Part of a small language model's weights: 3 heads of 64.
MLP neurons of a small language model. Each row is named by its layer, matrix (down: output weights) and neuron, and shows model dimensions 128-191. Each number is 50 + 15 x the weight over its row's rms, rounded and kept within 0 to 99.
After each neuron's rows, "fires before" lists the tokens most often just after its 100 highest values on Wikipedia text that the model never trained on.

L10.down245:41 55 63 72 70 39 74 60 54 35 43 30 60 56 52 42 88 55 54 48 41 44 54 55 57 53 25 39 66 43 32 59 53 43 51 52 43 60 80 31 53 28 54 81 39 29 33 41 33 40 64 18 50 73 55 42 67 46 15 46 36 67 71 55
fires before: "y", "al", "7", "3", "ic"

L4.down250:57 48 76 64 39 78 33 36 29 62 56 75 75 56 52 27 54 51 47 27 71 61 56 35 56 52 36 56 48 90 42 50 53 64 72 80 38 42 57 68 54 49 54 56 38 51 76 33 45 71 72 52 72 33 54 56 42 65 48 82 51 67 50 50
fires before: "al", "es", "i", " the", "el", "it"

L4.down395:55 58 50 67 46 37 47 35 45 42 60 46 56 52 86 33 50 50 53 42 24 50 26 55 26 84 63 49 49 53 51 35 49 51 52 41 84 50 47 73 55 71 69 44 57 62 59 49 28 64 60 57 42 66 55 57 61 51 50 70 54 55 31 31
fires before: "k", "ther", "ame", "ad", "h", "a"

L2.down142:59 59 54 46 10 52 42 25 61 57 52 38 52 48 51 56 61 24 39 53 40 64 41 66 30 46 61 46 79 18 39 35 55 60 61 31 19 59 58 58 53 43 24 32 74 75 44 53 53 46 49 68 57 35 49 51 63 37 54 51 76 60 44 71
fires before: "en", "t", "ed", "ing", "g", " be"

L7.down539:51 56 41 28 48 67 68 54 58 65 50 72 50 02 45 51 81 54 39 29 51 50 42 67 20 58 60 57 50 43 61 44 43 48 74 38 72 27 59 40 46 49 47 43 71 35 59 51 35 52 79 80 38 80 28 18 64 56 38 72 42 50 41 50
fires before: "ut", "r", "e", "un", "est"

L9.down457:52 84 60 52 66 74 71 60 41 57 52 39 74 30 53 61 53 47 43 47 72 44 63 48 36 34 28 28 74 73 58 64 64 65 60 79 50 28 38 75 34 65 56 65 20 51 37 25 36 34 71 37 49 40 48 50 67 60 38 74 25 42 49 66
fires before: "-", "|", " ", "2"

L2.down49:28 41 54 35 67 46 52 67 55 56 55 60 50 39 64 54 40 33 51 49 70 50 54 38 63 53 75 45 44 26 45 35 45 25 41 38 32 43 45 60 54 52 47 55 45 60 43 33 45 42 67 57 84 56 62 35 71 50 39 64 62 44 53 28
fires before: "t", "i", "k", "an"

L7.down74:40 37 36 37 72 20 37 50 78 60 30 47 33 23 46 52 63 28 57 82 53 43 31 35 62 25 59 33 59 46 55 54 40 38 70 51 45 65 36 48 30 26 35 45 43 71 72 42 41 34 57 75 46 47 51 49 67 28 17 66 74 50 60 60
fires before: "ch", "ican", "s", "ic", "n"

L4.down384:50 54 47 37 20 61 42 50 55 69 51 46 39 64 48 92 51 90 39 55 47 62 44 47 28 73 53 60 42 61 56 32 58 46 27 30 43 74 83 56 76 37 46 24 45 40 43 79 54 63 49 43 43 64 50 38 20 48 74 46 28 84 41 44
fires before: "ow", "er", "t", "ab", "s", "n"

L2.down228:43 66 49 36 69 41 67 57 19 61 66 50 49 43 56 48 41 29 49 45 83 68 29 75 49 32 46 40 59 78 54 41 38 64 62 27 50 28 40 51 91 35 49 31 38 72 84 48 50 25 50 62 49 47 54 58 82 31 44 43 55 48 44 37
fires before: "on", "ed", "e", "ing", "ons"

L10.down317:46 62 69 51 65 34 61 40 65 18 31 60 66 42 27 33 52 50 63 40 28 61 48 54 75 30 35 49 42 20 24 59 42 44 67 57 44 51 67 44 68 85 64 60 49 50 63 53 58 46 72 44 41 32 57 39 40 62 65 47 59 51 72 70
fires before: "r", "ri", "ric", "i", "in", "ian"

L3.down53:45 49 45 18 44 18 81 15 64 64 31 22 72 64 53 63 05 33 55 54 51 59 31 52 65 61 60 27 58 45 85 40 28 50 39 65 35 47 43 72 33 51 20 87 35 57 57 43 63 62 74 52 88 37 40 44 84 30 72 48 52 39 44 37
fires before: "ow", "t", "ence", "ed", "d"

L4.down308:57 22 66 38 52 46 78 57 67 43 54 55 46 55 25 73 45 48 38 53 32 46 36 41 54 41 62 59 43 53 69 65 35 52 34 43 47 72 29 67 43 62 72 46 44 45 72 56 45 39 39 54 08 71 49 18 61 42 59 59 53 52 54 20
fires before: "ess", "ion", "ed", "er", "ric"

L2.down120:66 25 59 43 42 65 41 57 37 62 48 77 66 48 51 50 30 56 73 50 61 54 42 47 83 58 77 63 37 36 37 58 41 16 76 53 39 68 75 52 33 42 62 39 41 21 52 85 36 52 31 70 92 34 78 40 41 55 48 56 66 35 59 43
fires before: "c", "ation", "k", "ce", "ed"

L4.down408:53 56 34 42 62 44 24 35 43 54 29 50 38 43 34 34 44 38 62 37 69 70 54 33 28 30 47 41 66 50 23 58 22 61 30 33 57 55 47 67 41 47 58 74 57 50 62 46 84 45 58 49 41 48 41 32 81 58 55 70 38 31 62 43
fires before: "ent", "s", "ed", "ion", "ions", "ib"

L7.down592:35 44 60 41 55 43 52 27 46 38 68 43 69 65 55 31 44 52 40 49 59 56 35 61 58 65 43 46 47 63 40 32 23 43 31 48 44 52 55 71 49 60 42 31 44 27 51 32 34 39 57 31 26 63 81 53 45 69 55 35 61 58 80 42
fires before: "er", "as", "s", "en", "or", "ol"

L11.down60:57 56 53 79 38 37 45 37 36 21 30 15 55 69 66 31 51 60 35 54 36 63 62 56 40 60 40 34 66 61 29 67 60 62 35 61 45 47 47 62 40 12 58 41 31 69 41 44 44 43 41 37 42 42 34 68 34 45 65 42 19 60 32 20
fires before: "0", "3", "2", "4", "5", "1"

L6.down266:71 44 51 38 42 36 48 57 51 45 53 34 19 53 63 66 38 30 07 65 62 50 49 64 50 68 62 48 57 44 69 61 31 51 67 72 99 53 59 63 57 58 71 59 62 22 42 50 62 39 44 40 61 41 79 73 78 72 41 43 49 45 62 63
fires before: "at", "er", "s", "ry", "y", "an"

L7.down591:56 37 56 32 43 42 32 62 38 61 52 31 29 83 33 70 51 40 68 40 82 51 45 76 38 66 40 52 49 63 38 40 36 62 68 64 57 76 54 56 42 64 61 66 40 30 62 48 72 53 36 31 51 75 45 52 42 53 63 48 47 68 26 47
fires before: "ru", "al", "us", "ed", "lect", "ation"

L2.down415:39 59 55 40 38 44 37 62 49 20 45 41 21 51 48 55 37 76 47 54 56 60 48 41 58 59 29 38 44 67 75 41 78 46 49 76 38 49 83 69 52 41 44 81 30 42 65 27 60 60 60 32 50 45 62 70 48 48 47 41 34 55 57 50
fires before: "ober", " ", "ion", "ice", "r", "ri"

L4.down106:45 49 60 64 46 40 54 77 44 22 34 51 80 42 51 68 51 54 50 42 58 48 73 69 59 18 37 33 58 26 42 46 35 49 58 74 65 24 35 58 71 63 49 67 46 81 63 35 52 33 55 58 68 54 75 36 67 53 48 30 47 71 27 26
fires before: "ace", "an", "ac", "f", "at", "ag"

L6.down715:47 38 63 29 38 75 67 72 62 49 37 40 52 40 48 45 42 55 44 54 55 41 57 35 58 37 23 65 21 55 33 58 56 67 61 84 53 12 79 51 43 72 60 68 18 36 33 58 54 28 63 55 78 54 45 54 60 55 39 34 55 90 58 44
fires before: "r", "ic", "um", "t", "ress", " de"

L6.down434:69 19 41 56 08 30 49 04 48 59 74 82 59 47 45 63 29 65 62 44 61 63 58 41 50 41 39 47 39 63 58 34 63 39 51 81 73 32 73 48 45 64 67 44 19 55 46 70 49 39 28 27 69 73 29 57 65 59 62 53 62 66 65 66
fires before: "t", "ed", "ual", " to", "ion", "c"

L4.down108:47 40 26 65 57 56 52 42 51 52 39 83 74 23 44 56 66 53 56 61 49 62 57 16 39 56 48 45 36 40 48 85 72 39 65 25 40 39 30 62 44 81 55 58 11 46 50 53 36 17 59 41 26 61 55 39 39 44 78 56 39 80 53 60
fires before: "t", "is", "en", "ing", "al", "art"

L3.down564:65 14 67 69 61 48 38 58 54 41 70 33 61 24 67 65 45 44 36 25 40 50 58 78 23 32 72 28 45 39 47 69 71 36 45 52 60 65 55 32 16 29 38 21 37 47 30 60 78 40 45 42 52 66 52 35 36 58 65 51 37 63 61 39
fires before: " |", "°", "3", "5", "9", "7"

L3.down470:30 28 37 35 24 49 62 60 36 51 56 31 32 66 49 54 44 20 53 71 55 91 34 56 36 83 35 42 27 79 45 67 72 29 71 48 51 71 58 52 65 49 54 28 49 56 52 39 48 17 42 31 42 36 60 33 96 51 27 78 37 44 57 54
fires before: "ed", "ice", "ion", "ing", "ic"

L2.down104:47 53 52 51 39 43 67 51 52 65 55 40 37 59 79 47 72 61 49 72 44 79 51 48 55 60 39 52 60 59 33 40 24 32 18 53 62 67 49 52 56 32 67 56 49 22 61 43 26 31 45 56 29 71 96 53 57 60 42 41 48 80 69 81
fires before: "The", "===", "-", "A", "|"

L10.down530:54 68 48 55 64 51 45 59 54 57 47 52 43 32 34 46 45 62 62 73 54 52 39 34 46 35 94 70 41 65 46 55 45 51 37 47 42 20 42 80 46 44 61 72 36 35 58 37 45 59 59 42 34 37 75 39 59 41 42 33 64 52 26 43
fires before: " ", "ru", "ed", "ip", "et", "ent"

L3.down204:54 56 81 66 52 49 59 84 38 35 30 43 54 48 48 47 63 77 53 53 42 57 52 54 43 50 41 35 66 64 57 71 44 52 32 40 60 72 23 52 42 70 49 49 36 14 32 15 51 26 53 64 26 76 75 44 67 52 39 60 52 45 53 74
fires before: "-", "|", " "

L2.down168:55 51 29 49 58 68 22 34 51 22 48 53 52 58 62 61 60 60 31 51 11 26 39 35 26 49 50 32 62 44 47 46 38 39 52 68 58 46 60 82 25 71 63 73 49 37 59 46 22 47 40 30 53 53 59 57 43 55 53 66 64 58 15 74
fires before: "s", "g", "ce", "ch", "c"

L7.down309:69 54 59 49 71 67 62 40 45 43 32 64 53 35 77 46 99 55 51 49 38 45 48 37 59 42 40 51 55 55 48 47 49 47 44 59 41 32 45 63 33 68 42 86 29 32 29 29 60 36 30 49 53 59 66 62 54 39 31 57 54 40 56 41
fires before: "|", "-", "|---|---"

L7.down382:35 56 26 62 43 57 35 30 47 78 76 32 45 51 32 59 83 62 76 43 28 64 43 65 31 55 51 69 36 67 54 61 78 42 61 43 22 66 57 51 48 40 50 79 41 72 70 22 49 46 40 67 58 56 48 41 56 65 38 59 61 46 40 70
fires before: "y", "is", "ed", "ar", "ity", "p"

L3.down1:45 40 56 64 46 27 66 56 48 33 50 55 20 39 66 73 55 46 62 30 59 50 43 60 18 64 32 18 31 46 23 58 49 45 53 32 41 29 54 72 57 42 13 40 49 56 46 36 61 58 64 80 71 34 40 45 26 46 57 51 61 62 48 50
fires before: "is", "id", "er", "ing", "en"

L10.down735:60 53 33 47 55 42 69 48 42 33 70 80 70 33 71 95 35 42 64 40 53 45 71 55 43 55 46 52 30 38 56 61 68 63 42 62 52 46 42 59 40 41 63 37 75 66 57 28 53 53 46 64 38 50 55 40 64 54 69 45 48 45 40 53
fires before: "e", " |", "k", "o", "en", "m"

L2.down549:34 59 38 53 33 59 43 49 38 45 43 85 39 62 42 67 81 48 66 41 60 64 38 17 60 53 43 47 54 70 27 41 59 28 37 72 47 56 48 81 29 51 23 43 53 69 58 59 61 44 59 37 47 31 48 52 44 60 64 58 26 41 65 53
fires before: "t", "ubl", "he", "end", "h", "ort"

L10.down425:61 63 81 59 80 45 35 55 48 48 65 47 42 65 49 61 55 47 70 23 23 60 46 67 23 50 67 61 31 41 41 50 31 47 45 59 68 30 39 46 67 29 44 53 44 87 57 54 22 54 36 45 43 50 48 67 58 56 35 51 52 60 43 35
fires before: "ates", "ph", " |", "es", "201", "ory"

L10.down60:51 60 60 68 66 28 45 25 55 17 50 31 59 29 48 44 69 57 86 26 54 46 30 52 55 51 47 60 62 38 48 57 50 56 51 61 24 58 50 63 61 43 69 50 45 71 47 33 74 30 37 59 21 34 51 67 64 66 72 48 27 59 46 38
fires before: "s", "ates", "ed", "ing", "ion"

L11.down191:61 54 43 53 48 88 66 67 62 25 32 42 54 67 55 65 83 38 65 50 62 64 46 60 36 57 17 48 62 58 48 65 34 62 36 64 40 29 55 51 42 32 46 13 64 53 58 43 42 75 60 19 67 73 68 39 78 54 62 45 58 57 55 67
fires before: "en", "ed", "ak", "it", "ing", "es"

L9.down192:56 49 69 32 78 48 55 31 35 59 46 45 58 41 57 43 49 64 40 21 38 32 60 62 68 69 61 47 40 46 28 50 28 38 66 64 47 50 60 50 49 28 33 48 41 57 68 41 52 72 49 33 67 50 78 81 27 54 65 32 50 32 48 39
fires before: "s", "es"

L4.down500:48 35 46 48 43 27 65 26 28 32 41 50 43 70 61 55 47 54 45 30 45 44 61 53 60 47 40 46 64 42 43 65 51 47 50 68 44 42 11 52 70 64 36 45 44 32 50 59 33 49 64 63 22 41 65 49 73 59 18 43 50 53 42 21
fires before: "op", "er", "ace", "an", "ak", "et"

L3.down591:67 65 67 58 32 58 36 67 29 43 40 75 50 47 56 49 19 57 50 70 48 63 82 59 72 71 55 63 44 34 38 77 58 26 55 68 70 39 67 63 49 61 60 47 77 51 47 42 29 36 48 20 66 49 34 33 38 42 45 68 61 52 52 45
fires before: "i", "ch", "uc", "u", "ian", "and"

L10.down395:61 75 49 58 51 38 31 43 31 35 19 39 44 42 78 22 60 45 51 58 42 67 48 55 44 37 40 66 70 47 35 59 34 60 44 39 36 42 66 71 50 82 57 39 65 82 53 68 53 39 68 18 67 65 36 43 81 49 43 40 40 66 35 27
fires before: "at", "ed", "o", "el", "et", "th"

L6.down174:59 62 30 48 76 56 31 72 76 48 44 21 29 62 70 41 55 44 62 57 29 55 68 42 49 73 69 23 68 30 68 62 51 60 22 44 48 63 54 51 74 80 48 75 48 49 53 44 62 54 88 56 84 58 84 38 58 56 39 61 55 50 55 64
fires before: "m", "ain", "re", "en", "ed", "ent"

L2.down512:48 61 54 58 44 46 48 40 47 64 46 53 47 18 62 36 50 53 53 41 53 53 34 42 57 22 55 65 45 47 58 42 39 49 63 73 45 44 58 50 58 59 40 67 62 43 77 78 33 58 33 33 64 53 43 35 30 53 56 19 10 34 46 06
fires before: " "

L10.down287:36 36 57 63 50 40 53 43 28 41 60 56 15 62 70 26 51 83 37 70 75 42 54 39 43 17 33 54 30 49 43 43 81 51 61 41 46 58 63 48 42 74 59 99 45 44 70 63 59 45 40 46 42 48 57 65 69 44 51 57 36 15 41 22
fires before: " ", " c", " W"

L10.down501:50 56 60 56 32 51 26 71 34 69 55 39 52 50 42 40 42 76 67 50 28 64 43 08 32 48 13 59 39 58 52 46 30 46 50 53 66 49 39 77 36 64 39 44 13 40 86 56 28 48 72 67 45 55 39 61 56 54 37 29 63 33 53 54
fires before: "it", "er", "es", "ry", "ain", "en"

L11.down511:42 49 59 30 60 55 64 29 21 29 48 45 50 57 48 22 28 81 60 38 32 51 46 32 83 36 68 50 45 49 46 31 62 27 46 66 44 68 70 49 81 57 46 69 47 61 56 17 32 49 47 49 47 47 79 57 43 53 75 52 59 35 63 43
fires before: " ", "|", "==\n", "T", "ater"

L4.down700:51 72 76 62 52 45 57 56 35 49 35 24 30 42 40 32 46 42 71 24 58 39 47 46 29 53 63 23 31 52 53 61 64 49 57 42 21 62 46 37 52 50 46 68 44 43 40 56 41 53 85 24 33 94 52 49 60 60 38 43 15 57 13 49
fires before: "ed", "ation", "b", "e", "ing"

L4.down685:69 85 60 33 65 50 63 50 34 48 17 40 48 64 40 50 70 43 45 29 59 47 59 69 60 55 40 58 61 34 58 48 35 33 69 63 33 72 68 50 27 54 45 50 36 59 49 52 41 42 63 47 27 35 47 39 50 42 24 35 39 49 44 67
fires before: "ly", "th", "at", "ated", "l", "an"

L3.down105:17 36 45 56 51 60 54 49 54 44 57 24 48 45 55 48 58 63 40 50 55 44 61 88 54 82 53 49 60 57 49 70 18 54 61 50 83 69 60 14 27 62 58 37 54 46 41 56 65 81 45 64 42 51 85 51 59 41 47 71 35 73 62 36
fires before: "er", "ou", "ard", "our", "outh", "s"

L6.down88:57 53 39 42 59 44 49 48 58 36 47 35 29 68 68 77 64 51 45 46 54 39 56 72 47 69 75 57 43 39 69 49 12 64 67 70 78 52 34 56 25 45 62 30 57 56 49 62 82 63 58 27 68 82 65 58 51 49 40 48 72 28 66 52
fires before: "ican", "ic", "er", "hed", "an", "t"

L3.down270:25 44 60 67 71 41 35 34 73 63 74 50 46 62 51 26 56 53 42 67 45 26 31 34 60 49 67 34 44 51 63 69 72 37 34 67 37 52 63 48 32 75 43 45 18 41 45 39 60 55 71 29 65 33 48 73 53 54 31 38 75 62 26 32
fires before: "il", "in", "is", "it", "im", "iv"

L2.down617:53 18 34 55 30 44 75 55 51 43 65 38 56 68 74 49 17 48 36 59 73 59 53 31 45 54 24 39 40 62 43 30 65 48 21 41 54 57 59 36 60 39 45 37 63 56 47 50 36 57 77 32 13 39 65 46 44 53 56 59 47 65 23 53
fires before: "\n", "\n\n"

L2.down123:76 56 42 37 48 43 32 41 50 11 24 64 57 70 45 59 54 48 50 46 21 36 40 77 54 64 41 63 58 62 36 60 24 50 49 48 40 59 57 75 23 41 53 60 46 60 60 46 24 52 34 45 62 44 48 30 39 67 57 50 42 66 54 77
fires before: "s", " |", " A", "en", " Cl", "c"

L4.down620:40 51 52 53 60 48 36 24 91 21 46 40 23 74 49 60 52 53 28 42 49 60 52 52 38 34 25 82 51 58 28 39 73 47 42 65 49 38 76 37 38 47 48 57 75 20 31 49 49 41 69 38 29 63 34 43 56 74 41 54 45 47 61 65
fires before: "ican", "y", "ic", "ish"

L9.down62:43 35 61 64 38 61 88 39 48 58 50 63 46 22 38 44 74 74 46 34 52 53 37 65 51 80 56 43 76 56 52 57 49 51 57 52 52 63 51 47 83 38 42 68 36 46 51 46 36 46 52 32 52 51 40 36 50 63 37 43 83 51 24 50
fires before: "el", "ed", "i", "al", "is", "ot"

L2.down191:70 58 54 65 78 50 47 23 29 50 39 75 48 36 48 73 62 81 39 42 24 60 42 80 41 33 40 26 57 64 33 65 55 75 50 30 42 48 66 50 36 45 66 74 47 41 41 44 33 65 49 40 38 38 62 35 37 58 69 52 55 50 36 28
fires before: " ", "|", "al", " T", " C", "r"

L2.down764:33 39 49 60 26 44 36 69 40 31 44 67 34 29 52 57 46 70 32 55 50 52 61 48 41 54 56 42 31 52 29 61 46 47 56 39 47 81 32 56 59 54 62 14 57 81 56 69 43 54 54 23 34 44 62 47 42 75 35 48 23 51 72 80
fires before: "t", "ubl", "h", "er", "s", "he"

L11.down229:52 56 38 79 33 67 51 48 62 43 62 71 82 39 54 37 46 63 55 36 56 68 57 30 26 55 42 46 50 50 65 74 40 48 38 22 64 54 61 58 40 52 56 53 38 74 44 62 27 50 34 59 68 52 47 45 48 44 58 64 29 44 32 44
fires before: "o", "ame", "en", "et", "a", "our"

L4.down534:65 26 53 37 56 05 44 39 64 41 61 60 21 56 32 79 57 80 51 73 57 59 33 64 58 42 44 54 62 63 61 62 48 29 38 24 45 63 62 74 69 40 46 44 55 60 26 26 45 45 52 46 27 52 34 71 48 65 73 81 70 52 46 60
fires before: " St", "t", "s", " K"

L4.down296:53 38 52 33 29 58 60 63 44 56 65 72 71 38 37 36 71 52 35 80 75 51 53 29 36 38 39 72 56 46 51 62 28 58 23 27 50 44 24 32 44 62 60 42 54 39 85 39 69 59 49 17 29 69 70 53 40 33 36 24 80 54 50 66
fires before: "ric", "ru", "ed", "al", "er", "it"

L6.down557:34 68 37 54 42 60 58 66 55 39 56 77 65 63 61 35 60 34 56 29 49 44 44 30 45 41 50 53 43 64 67 25 59 34 58 25 59 54 70 34 87 45 66 44 59 63 72 31 31 31 40 63 47 56 60 22 39 51 59 48 40 66 55 68
fires before: "at", "ing", "ent", " h", "ation"

L2.down331:19 34 50 56 25 31 53 60 38 40 62 25 42 38 51 60 43 58 44 56 59 70 58 26 44 63 17 65 39 49 52 60 60 41 44 47 49 59 53 45 56 42 45 28 60 43 69 26 56 78 79 55 60 44 32 25 38 62 59 53 48 72 56 26
fires before: " |", " (", "\n", ",", "."

L4.down78:35 53 43 32 35 37 53 68 74 54 51 75 26 33 57 43 37 28 70 46 75 49 60 32 80 35 38 92 29 71 57 40 57 41 53 38 54 35 43 36 56 48 49 72 49 75 77 55 56 30 31 58 25 34 45 35 38 40 48 26 40 16 65 42
fires before: "il", "ow", "o", "ing", " of", "ent"

L11.down450:44 38 61 46 27 55 56 58 46 43 27 50 60 75 48 26 61 53 68 49 43 67 57 36 55 38 25 61 50 46 39 65 40 37 39 65 59 66 40 67 30 47 52 53 36 28 46 96 44 12 69 75 54 44 30 56 48 43 22 48 25 35 61 54
fires before: "ed", "c", " the", "s", " that"

L7.down677:39 67 54 26 24 50 62 59 44 30 36 49 73 35 59 46 22 33 34 41 71 72 62 69 59 43 51 22 37 36 36 59 52 40 48 48 63 28 36 52 65 50 85 39 66 46 40 45 33 38 43 64 44 75 39 34 15 57 66 68 45 84 70 34
fires before: "ool", "il", "ther", "w", "al"

L4.down615:79 54 46 36 20 64 42 38 59 37 44 91 60 62 61 52 66 56 56 74 33 58 52 61 57 53 65 49 34 44 34 44 52 59 63 51 55 67 54 51 42 21 93 56 34 51 69 84 46 58 51 63 39 29 65 35 49 34 75 50 53 57 61 42
fires before: "t", "s", "n", "st", "is", "l"

L3.down86:39 19 45 34 47 27 47 73 44 60 32 49 84 37 64 60 52 41 47 22 47 51 45 52 67 43 49 41 61 29 82 59 66 34 43 61 35 57 52 80 43 79 62 36 60 64 32 37 47 39 65 56 32 53 50 67 23 54 55 91 47 58 30 57
fires before: "k", "ame", "a", "or", "en", "om"

L4.down609:43 19 49 41 37 69 69 77 47 42 42 52 62 60 48 45 28 62 53 72 68 47 50 53 37 34 45 42 78 23 65 56 45 33 42 50 48 81 31 41 67 36 69 67 39 25 52 47 55 42 67 39 49 49 57 40 66 49 35 35 58 40 36 62
fires before: "ear", "p", "ul", "erv", "ent", "em"

L2.down672:60 42 44 48 52 40 33 74 27 82 39 34 43 39 36 63 14 22 48 39 37 55 41 60 50 48 62 56 43 43 61 60 15 23 48 28 62 53 54 75 40 57 55 39 60 77 47 32 72 48 43 36 49 59 34 45 56 66 54 35 62 42 49 50
fires before: "|---|---", "p", "b", "a", "an", "k"

L4.down143:43 68 39 55 40 40 17 49 48 74 73 20 58 48 35 44 40 84 38 56 63 39 45 53 33 62 62 42 63 57 80 62 58 48 57 64 45 53 26 50 47 49 51 42 59 35 24 29 47 48 46 39 53 65 46 67 09 72 40 86 48 75 56 38
fires before: "t", "in", "ong", "g", "ing", "iv"

L6.down292:41 53 63 49 22 65 47 70 65 75 34 45 46 52 40 46 48 14 60 73 33 50 39 38 49 33 61 47 68 72 54 63 59 56 64 39 44 54 61 54 77 41 53 21 54 53 65 59 23 46 30 52 44 66 87 42 41 53 67 67 51 43 42 83
fires before: "ch", "il", "t"

L4.down535:38 52 34 35 45 41 44 52 27 48 76 40 63 44 36 62 25 58 35 42 63 25 82 29 42 60 60 85 62 49 67 59 51 44 30 59 83 53 56 53 45 60 46 56 54 24 66 00 28 54 78 39 44 50 52 64 47 84 57 47 47 62 79 45
fires before: "s", "e", "ual", "n"

L10.down12:50 62 41 36 37 39 48 37 38 35 61 73 66 52 38 62 55 55 45 36 51 51 30 64 06 57 52 41 48 52 25 32 50 10 54 66 44 36 48 69 50 52 60 45 47 58 58 74 74 61 50 38 50 44 71 45 45 39 51 75 21 53 45 40
fires before: "ld", "th", " of", "Z"

L9.down659:30 56 60 34 47 33 57 67 52 72 50 34 45 39 57 57 30 53 41 68 56 48 44 56 51 52 56 21 40 33 62 59 54 36 26 30 58 43 67 35 41 46 67 54 34 39 46 63 42 94 92 60 44 63 45 41 71 32 40 45 62 76 67 27
fires before: "s", "ed", "ue"

L6.down680:34 58 47 21 47 58 69 50 73 43 56 43 60 64 05 47 47 18 43 38 64 63 58 52 65 64 42 54 37 14 39 49 51 48 46 55 43 34 30 44 42 36 62 44 33 22 75 32 48 75 56 28 34 71 53 40 76 37 50 60 26 61 53 53
fires before: "e", "s", " of", " A", "n", "en"

L2.down45:39 44 61 92 36 65 63 44 52 57 44 52 67 18 32 58 61 49 35 60 36 38 41 31 50 73 56 55 52 61 50 59 48 47 54 34 47 58 66 53 54 57 59 48 70 54 62 57 29 51 66 41 46 40 37 45 49 56 73 15 64 39 65 71
fires before: " ", ";"

L10.down766:44 40 38 48 52 92 51 36 61 40 29 64 48 23 72 34 67 52 47 63 43 42 64 42 83 48 44 48 47 72 43 44 53 43 79 48 15 52 65 53 45 53 69 84 65 73 42 34 36 76 50 81 21 63 42 60 31 51 50 38 49 41 41 63
fires before: " ", " in"

L11.down724:38 74 28 57 54 48 40 53 25 78 39 38 39 48 64 66 39 65 38 60 71 78 82 75 64 42 50 45 28 54 80 78 57 42 52 46 46 62 43 38 51 67 67 65 68 46 28 36 47 51 75 34 51 73 50 46 44 60 46 53 47 58 33 31
fires before: " ", "al", "ch", "ide", "u"

L10.down670:44 50 47 72 70 67 54 40 71 54 46 58 55 36 56 53 60 37 49 53 48 46 44 70 58 76 54 40 64 63 87 39 57 23 45 52 39 72 02 41 17 43 27 47 21 71 99 31 40 49 33 56 50 43 43 61 56 44 31 33 48 51 39 38
fires before: "n", "r", "g", "t", "ound", "ch"